config.toml
n_layer = 22
d_model = 160
vocab_size = 8192
activation = "swiglu"
norm = "rmsnorm"
norm_place = "pre"
bias = "all"
init = "normal"
init_std_o = 0.00855
init_std_down = 0.00511
optimizer = "muon"
lr = 0.0113
lr_head = 0.0272
seq_len = 512
doc_mask = false
MLP neurons of a small language model. Each row is named by its layer, matrix (gate and up: input weights; down: output weights) and neuron, and shows model dimensions 0-159. Each number is 128 + 32 x the weight over its row's rms, rounded and kept within 0 to 255. Numbers have three digits each. A neuron's up and down rows have the sign that makes its largest values positive.
Before each neuron's rows, "fires in" lists the words (lower case) most often at its 100 highest values on Wikipedia text that the model never trained on. A number after a token or word is its count.

fires in: "m" 46, "maps" 4
L7.gate122:101163121072122127137123161125118148098122103103129175136061105081108159154089170123122123098096122173170108116120129164073087140173134143162140105112087168120158120175161145148093104095131134081089141163136156066088163147099132105131096135143179145093091147153117194084088158111113095172181118152146211111148104067132105123159116166135157106082113085158083148096141157135117119098167079119138144146129110158078192110149154102161125119024075159137117119134129163206178147066120155
L7.up122:158174145110120088164159096138112124035118103098123169166126098156124160131124166131102130121099137170064117171127156158107117166145126106144118113163130118132092077141138135155156119047105085127125186171144188075123101176140126158086099074106191131079126119080146170096101137103100082137126102193152177076101071136182132089158172130115194112156111120167149175135092120134114094132146073172115158138153168108136187150109113095125128077061058094123153137160143156134121108119172113
L7.down122:143143116077145198122089091096155180159187130131124126159153145100164184058090142157165163119111139163088133158170124159114140161172145126068157074134159146169112136194118161111105117112146109132083128089160109129151119084128148132111084099089110143119148118178093213107109104086135101099059142210069155165103140070140143137096154106116128133129141172128132149075106129093166135137082100132042124143140114147137157065156096110089082104096091155181139143101152181102096118141131159

fires in: "family" 22, "species" 14, "company" 8, "website" 7, "genus" 6
L3.gate249:125027121114176142112150165123170120169187102108098091141156108114141089134141092100127144113043163121150180126121120127144188133134179096135184179129126131179120135140114149129135096083062076127162180096079170107068176115125092139133122103129133143167134169131150151129167118154141121121179139170082187147095157158087125146107197123112210100142143177118119079106139130102102150087181153141150150152177075111107110149053113143128126085143168117111109138124106100085196107119132144
L3.up249:164162149143157147114092126133135110140127140151130157107162103109136150136108074123140199109031068149127133134149091136169119130191104051151127161127119152166132162107034131118126161183104152146121114077106087041107067156118117064103128099158116147137168149127146109116122115201153096087137135123143124162136185144126084098180087168121173153145178123172132128115094099145097189087174138125146141050103097094074103158090109137108109119087131168085102142122124089083139102130137134
L3.down249:167171134154118148091078146130154126104120146077149134113151148094199148081129082130105173096087122164113103130207144124174141110156117102157085177149122100120163107125079201146116141146120099144122099070132133062141077124164183098167129101169162140095119115130078109125140127219174112167100121111143160132131162169117079125158159179147173144094133112119104109130126066147093167108166140154139122114108169124052127187157137074055076100119130097136162162133063106128110075115156114

fires in: "did" 17, "most" 15, "as" 7, "continued" 7, "does" 6, "secondary" 5
L6.gate80:118133102148111111135149103111191157137103135112090124086114203092116125136210176147146081085185137161111098131125110161117153159157152128093095139174125128130155179173118120141125161023159106108133092070131175165170124189099108126137097079122122094143093179085087132158124153137126154175070035068098145128154123125129165169113136129100099125140139082157134108134171109105156115221109119158123170096175118142175168098099105102133148111158118133137130111167184102140160150136124187
L6.up80:139081089140140173136098144112113093067138124116102117091121066135104165110149129099151085098148143208085052120139141151147099104136192088134146166114134161087166167146118118162160115150129100099107057136184140148140151133053105086188111075103078113103121101118158182087185072128110166125120057130089100136102116152167153188173100141143126130154140127158161136133183107118150172149151142124103153134199108130180177127132125096127101110107119102078136061179155078134125125082125154
L6.down80:172112130159174157110107125119118160137104195142081115126147094122130134189200134117126120107094122115058136103102137117078132100123141099109126138143089133143139119116109213142163140154143167114075086106190122156130134149132114129151125170098116089107082145122155151086115085126154188117076178143090136122064158138172164108101099075225093088147140147156136076141112108107098112134136113126088190122167140124159160118122104106079080158130170088124127088151013162168076170143117154

fires in: "known" 23, "did" 17, "notable" 7, "famous" 7, "does" 6, "all" 5
L4.gate313:138095161088147161120166115138109120125135097029131130137130163153157132147158133079109060107129105134106161105139146103196119123164117180078115130166118159152156127165098143124121140077111121178077168130075132116165109137090115132151166156094096064115158180147107172115155155151129091098109065130148137094081198134090136062087109136211150133169160116186084165153121147120126176175171138101136128080169112138196164071119119128149148176159128154130087144072158102085139100115122164
L4.up313:125159188102160130045155114134156172102115076104135176148133152164143147158197137059114095144149160171119124089128127112126101105170121179096126155200113142142170134135160156103101109122119057163103085166116130136168112083092144129123119094093122154176132165095105147035142105187173150121110113130128100085109126141122104047063094172129096155157164161144100135128151153159162146161131136132171084104159154166148102100092145064117094122153114141112113135140163153085182146186163186
L4.down313:122137122124178159120134123133124102108111139137123167133152125157141142188113121076067119145165180169095120146124124163152111109099135128060081110167069177158166151168143202102064075103148116126108081133066154162171060109124115115146130146090128115193153131102128136141152090129183190152079132147085112187150148111141105033089146122080132186120080136152121186145134129112141081173149128174122144118168157148152087130190107103118126146162128168170145143120097117061145147098149184

fires in: "0" 32, "100" 19, "00" 16, "000" 4, "goaltender" 4
L8.gate410:148074124127103035114173142076138139141074167111109121147105138143162109145130135147148187084144132087133128103130104124151149165119175107160068133159134134137134153172071108128083051131192141130176119097179100136132162108149139107167112141150076198055122125171179115210175132220150141105124146118146149114192110207131136123118157121162120127150159126134144166145103109131135139133076113165210166133148156113153168146100166172153120160156151103115087111121106136096144158117132082
L8.up410:136141131133158136110093129092135118133157132113181172148176131056058116093175101128091112126153199105121144131138112134095129122156059098058096102160123137132111129108160096124104174133117183157150133164103092114054133086149115154122165101182152152154156137111150174103126134121105093133094067121147103159158158132117190109126165095136106154156100166029099146133112117069131099127177176096125139136114091155133151109148103120104111106184131147120145110153053164093057075184210146
L8.down410:189140179077107174060142113115076140146102124156133153157123133102138151145150143145158183099170113125134126104094129182115123098107107171116157085114102159141078159179130140090120091141107111096107143088107109176118093149140146135081141102135126159096152066165093159144121132091129074144133124032152172138158159093129069135191127153166145141127086128126164158114098119110130167070121119091166093085103118199121156067149094108090167116146152116115103173233170161111182107132105075

fires in: "0" 14, "4" 13, "first" 11, "last" 10, "date" 5
L5.gate36:139137162064180096102147141151144135156130160162085137152129119066198126128188125130057149078165102144180115174087102180110064129145082163160135112138126120146139099162078089106161116133124144127150117139162166124109120123115178143116082143123134122118167157099093125171147105134142151079147125125159198129086096140091130105151177137123147102189184133191089116129099153087171161140116113124158196125126071141057125128141199103120113079128073156082139137163103197165170178158123156
L5.up36:131126147111200133163151140165150130161178174159084134135154125057165152121173093134083147103139107119154159135117141154117099172180114116157172168115175120089166127089106069169210104095090131133138142128123141141120118082103151208122090154130098151110121157071131193156128110138098118103091079124140165143086077130111098130113158151125153091150113084143113061171112115108160168127073116109124153096078144165122131124147197106076086044154118094115152136120130168176162135132081198
L5.down36:122119099035139144012127147104131132121094122156082165176061100102173150118169131164149098144156128176149099132109079120152053088112120143116182067152149126146116096154080117164186119098168135096123126093143132110139124170139173120165154092139085118099160082157158179182114113082152106119153144098085160067117117145136137086065111107160104156149198140110154146143134106058168132166099123110176114098138139154086091107134160082085086093121114100137117120145140149152166130151150145

fires in: "m" 41, "metres" 5, "km" 4, "maps" 4
L4.gate8:119184120122133100083164125054142182156122146130079126094083107133119148161129202066161205095126119055167100131144145109101128175099161079122115097138104128141135126153118135064081176124111112131144177163139119108107179129115113119140122114126120116114161113097074172093087168120202148134148146138155210125035101113147171104162123104128180131103135107165156135087116135101172130103103115139126125191130077201097127092136176118159151106130164092138095168098147156193136125144167105
L4.up8:096222118136165128116164140103105181117123155156108123094166159128103148135155125142133171089115112127127147110129159122136113138178151082126098087169110114169127144150125100128125114142110111069136202137102132143118138109077117106163130154146110117092200087145130156086087189100187182110111171107143167121094130136165154115125179120114134112126155135148134134067157108119189105132107078114078156255182069118093168100099172116161164106097127130085090098050129112195102168142151127
L4.down8:101163132094075157167148153072113176139158115067112117136115140166093179137130187135180158187149178105156098121156109115095155142141152064148131077142154156093112190141115160069088154047102124114137146102151140116052161156107139130117158148085083115103168110147136172095091152094182086127095130162121211151074096094156185129117150122139105081112139124144148123059121104151185061123116137161112150116127122106124178109110110098151098065060132130141106169105122165146122106123116105

fires in: "in" 85
L19.gate355:026136088114174201143098115109095176112085144112103118093178082138159130109134064136092123174141086104089110086060122164088146115128138136118123144183119141202089037118123172133128098123166132156120097131124144074054181150138119140156145106137084116117115146068182145138114161197103122091068137127133106123110103134155150128132153108116121131130158151124113109123154095141116128171171167037144117158146141146164137116161149124136106198143117101084115110116150093125137198143124180
L19.up355:122152119150114162102158149115188156143153186178154121103133092098103144080112162166113083150154114224150128141171094114186110085139097158133159095157103122130113147217192110131157149137137095098134128122133119134106169116164117180126117120134127152075143159138141162064100116093159096120159104071164100129121170029165081130123116115131112117126136116175085113149102150128106133115095097165110093118128129119195041062155114099201136177078109160127177193095106121123137123121128116
L19.down355:157117134124110158200139124097188147162105163133132108158120164164161088156126126124115155148140186104123122171077161185045104118144218104138113099114125145107181145048154133167114091141110170125169209106112180105127137129089172177087138123101100156100084137132085083114151114130121125164123100073091173116186085124137169068177164110145099117053130100158128147118038145166144096161104135106155126181127127127142131112148119109127101139157149131100124108135163099083155117186147113

fires in: "band" 19, "wife" 12, "family" 11, "personal" 8, "brothers" 5, "author" 4
L2.gate300:107096120164185164149112132119169127057087102131089116079157132098137105166129158107089159140136101120148124115102171153169108147152169073061186134115174123123128120068093093176155069140118089131140163150151095070100135134102134108161174132181093152118192141150136106125116162172110107153109148057097076143174096145084100170112166145147170169113157123135138144123144109150093059130125072095046117161168139146065182146141162106089133120118176132138130117110160052124075163112130149
L2.up300:125116084128169108192124138126143077076114129122164093120114145143118144149063124095055131168143107113137148150100181147135085186123179172101138078117192123145142125142154087134128091077126126113144182117117042109106164138073136096144156134164131144123146158153139062173101112200102045136056112118138129105161145166071116179141145114091146135174173132098187089130173146079100125101152108118103128127117106153121135126110164096157129133136138086187072127175177114178108123182091131
L2.down300:110104095136178150139150110164117076088121161104109140120053145134079141198139088156093116127099081136106099125170158114105120155147199136074091129128184105104103091117173101136152120147104152147134205187120111107103148082070138081146136171117102175156138109116182169118127145151192058144125105134110121126139159155139088136142153105174169167135133095120151109138141113130046134089138034143119200058153109141130137181134144143135099088092123074149120105157184146141125120169124173

fires in: "family" 13, "company" 12, "wife" 9, "producer" 8, "david" 7, "party" 5
L11.gate219:138161092113172165083100105147144103158129110123161165105099123158131123121208083188117087099096066178108166099121109058116161107155145137070158163116157083172098141163121147147139137101106135107144174139079070150164178163141101112136139131162142159130176139136131107143161118089119128111136148105131105069201041127060127172148133096094194127151159104076114131144161093112141102148213120066090127167163090087132111164112150073154085118127143110125146123081135142139162078159110145
L11.up219:168134151124163155101175100190143133107094097132100087119194091132122133131163108164118132115040179136118140164144151111125073111137160122119090146157154127121138106126095115194102138113077123098090112092087130184096144122116095090114095152149105188070188129126134138169111172229150123129138125119186138119208157147129141102103134116103094094148076137127137206120164150140134109126106110068109064104100131095109144164057128123159187197139151074148102118109087149102126111162121088
L11.down219:108127134160174115100149107110122118139153119119178072118085134124120150116143037113146177202128127112104168082176096058116131149171130123096043093178111110109105114119121089116126128096098131141154170158125116222153102112173125193169124196204111128179124110161170134134117115165104125091137133128184106083122158094174106141194163147089145079184123119131090126114114131069129117055115124138137149148141123154146172157191155159155087120155134091127157133148127077105101115149100111

fires in: "first" 16, "azerbaijani" 11, "per" 9, "last" 7, "ahriman" 6, "azerbaijan" 5
L5.gate417:122138065072112097090139158146148146148145133130186162116077152087177138100123097098157128138105128150122106155140119135135152114143194095101125098194164114141113124161125112113130153143144142111157065128166133109068092195113098118085173139102101091096136150154170160188113148172127108075125138192140172163147120139123213143099082156190212159101173159129123110142090166160153121124155153133162172144105149122120173095130219113125136127153145206093149060150141175153168130155134105
L5.up417:129147152043140113078161157151092113103168121126147160110157100111074098073173137090122126115154151093154135193166155167172134099123091119080123094112170143110158070138145113139154109101155074150141113100132175106107125146078117119108151143110098079151080092101124183193094119127129133111165142136126135034052157155095135143153137153169139127094130126179074102102110110125127194116166113157096092100173125103089142120132149139175124078142132050130230178128109099166101136153127123
L5.down417:114125128187128195136138104099109187119136147178127105166138135137096119123135138126171104124086130085149106152128088110135154122167179134147152126159066127099125114184105159117117055170171109088109106125123122194171203048094107135096108140135101100132098126127138164148117074095083188121097127120111121043133156167164150102126111124120063143158119098135156148139137157136147175181159121217151118108119069112133094132136110178132081110091083171177162106094074102173118135204145132

fires in: "000" 38, "received" 11, "100" 5, "scored" 4, "earned" 4
L6.gate233:083058158095191087065129112117071114174120129164173138127175161152089064129131092125176122100172133166183113079143101156152118085136106167151128184083130097103121132121154122142147077073186130140121156097113105128111162149049100159163153126131120150149150088096146173104134160056148138109156098096158125115131117136054121169092075134137076163144113099126227150121100123122109152106089110132137127037160109128134153167133128173152120095162150116110176164133122139129163121174124113
L6.up233:111066205130163156130142152112144124140187132164102217127106137140163080082128142144065127073129091097164123107188123118108071151086076119099126130101145103108122153117192112139110132117120173132174108089135092178059133091098134114135120177141101158170152120093132162149165137136136086158099089120168107147208164064117114102102142152145053130102130128132126108101058150129204141119119162107103128097112127120111114115171122097154130160119084095088154197115112138066121093149189121
L6.down233:142143186125103096128151118139093110138146133124079152158107176121153121137057137120130134091171173114213102134136113068134109129110148129097124106044161059139092089165138146142125145122157122092186095116132142139036156172142146136169096089118119131104129098111144109074153099068154094194106169116118150176126097059103078131075055126096184160122136169089178141111116109112185147144130137082162154118144098085090136099176145160097175145141121126145082190135124159127107119168156117